{
  "num_key_value_heads": 3,
  "positions": "rope",
  "init_std_down": 0.0,
  "train_tokens": 470000000
}
MLP neurons of a small language model. Each row is named by its layer, matrix (up: input weights; down: output weights) and neuron, and shows model dimensions 256-351. Each number is 128 + 32 x the weight over its row's rms, rounded and kept within 0 to 255. Numbers have three digits each.
Before each neuron's rows is what it responds to, as a language model described it from the Wikipedia text at the highest values.

Responds to: The pipe and dash tokens late in markdown table header-divider rows (|---|---|---|), especially the final pipe before the line break, e.g. sports results, election or tracklist tables.
L2.up721:185079113126148156147159132144105124113155112115088098131049077131177158085161094104116115151152162125138171124092110141157102129112110205139155155164188141123097126129113104165094145168122183168154097113118051136048136147175135105169157103091183177099134089143150157115088136167130139132
L2.down721:162084159092162126110109090137112127191176113114147090151123128114128063132107133098141121156137145189111162180159082103186142130156166135126170115164066184120157156094172086157141161166162122119102087112088143163130088091144109155137086100113104179134131161094214125079106079129151176120

Responds to: Separators and prepositions right before a person or title name, such as table pipes, of, colons or commas, plus mid-name word pieces.
L3.up174:143144135161097085179059071111105101210114170110123157137133112130158123182128120139176140139111131088092067179114110133122152165153124111105149131142136126093075137150183124151177147116185087201100106112128146103078217143102140168131064181122157106183164112112102161160129169091088116093
L3.down174:117129144135129115126137166146167108098093137131103129140114096099131129127137131123140114083167126156146155089142130146114114121140084127078149106146179122148190156196077137188167106179057087163093112114095126127111086193099104134145124125180181154172066149199157116095161139088125102113

Responds to: Tokens opening or linking into a proper name, mostly in sports and election tables: country codes before athletes, "de" or "La" inside names, "of" in "Battle of".
L6.up124:117184125109130117104175113154117115093121174113114115068068095142093120094172119181127129153116090130073113112097135099127121108140078128118164159139120134113085125169126080138127127118196131060137087144149161138087155176053198141099115119111122109110147097167137152153131089093155133100
L6.down124:112086155146140153092084131155127110112128081137135100142183172132050143135113052063130144116162173150162166077149128095082114129141205139177150122097126132128157159102069098131145132148143109144123111123164132125166103089167065125138177160087130125160154159092107109085156082164123088152

Responds to: Pipe and hyphen characters in Markdown table header divider rows (|---|---|), plus bullet or dash list markers in infobox lists such as "- • Total".
L3.up1225:124139155112114130115123140179123188117104126143079163099162108145142117079135139137120121137138115126090133172203119145108128075122092222124135148176154158088147125116136092136099140170065127177133120129096118148178147092062142150136169125140152099091150133154143134106123105132156081129
L3.down1225:127131100188182149184103117174142155156122138156108125145104132060164095152117138109140164173075196112128155110137111116102138165140124123155172079152142094095146107080172111170144138158100062143204116123117152176133134106160129096170143131119126143046127118159167130138136104151112121108

Responds to: Table pipe separators right after a row number or header label (Party |, Pos |, 14 |), plus "of" in "X of Y" names and "Top goalscorer:".
L2.up158:167167119159108119133094137147121181137098162183058204126148141126140168128128135079097130143164147112152082157087055092104061115187118205083136200157146126089125151127083146143117129167136114116176072138126128071112129171158175116186149183131156123155116141119089153162154129123101096070
L2.down158:171121137128129059128124161112122111139132126079058126127138147137162185129079145146160079090170098138090131132152134161115157081175099087167201122086118141142114106150096144188114112119153107163103095165144133131106133159120166113129120125080093178172081117167131209140113114079137108113

Responds to: Middle word-piece fragments inside longer words and names (Te-chn-ical, Ken-dr-a, remini-sc-ent), and "of" in titles like Player of the Year.
L2.up541:167147159142154124080101108180121154199116118135128131108116093074130117110140114102124139129098119071158111130176149108140155169208127107110097084131162137145168160145119154122114124133116102092098088176126094085158170130148140090100135146078113169173102086094188122131094142127124120104
L2.down541:173124154175126139143089122149105140152160186127144136108104167104074083146094110142130127097113092235174112145129137086064141093177165134129087090171154128121116113108148118111122140162140142085108101133078156139112043140106125117109101084120129091093179116051107124119151110115095087188

Responds to: Pipe characters inside markdown table separator rows (|---|---|---|) under header rows, plus some heading "=" signs and line breaks in infobox lists.
L6.up303:139096147126122112134103131097109158123145153085121132163133116150154076084147123050148183139175129129137148139111098090195178156127108186129130152188115134131126125090138131128086176162091172142142114079177108148134121127091119100140127166136185117078163165099097158091172122127099124175
L6.down303:048130184109159106176121108140180154151166130103079076134130119151154182125153167179161193128088140145064116107102139157116120131061184146193104133137121157142119190100153142079117114129123153132114150095068102156142121111123199106141106113130111157146173179093146122100139101185122160145

Responds to: Inner or final word pieces of foreign surnames and place names (Meissoni-er, Tri-er, Sidoro-v), plus near-certain next tokens like According to and Candidate |.
L3.up973:144118151133136143117104122143182119167118165106149102120115095102143118164101164095157131142106111118137134154144137091113071148147181164065133130156153192095127195169062125139133092173128075079114102140110137069095149145115108125143125119119142104151097137110149118181144128140112060178
L3.down973:147170094123126175100099165153102105153161160147133098156125152118152135103168088134120120112137148104147109111072079182164183110151149124175180053171098154183124186140169106078153128117180144106120106051133164076158160168159099153127122089102118088114164134167133085099157092120116095152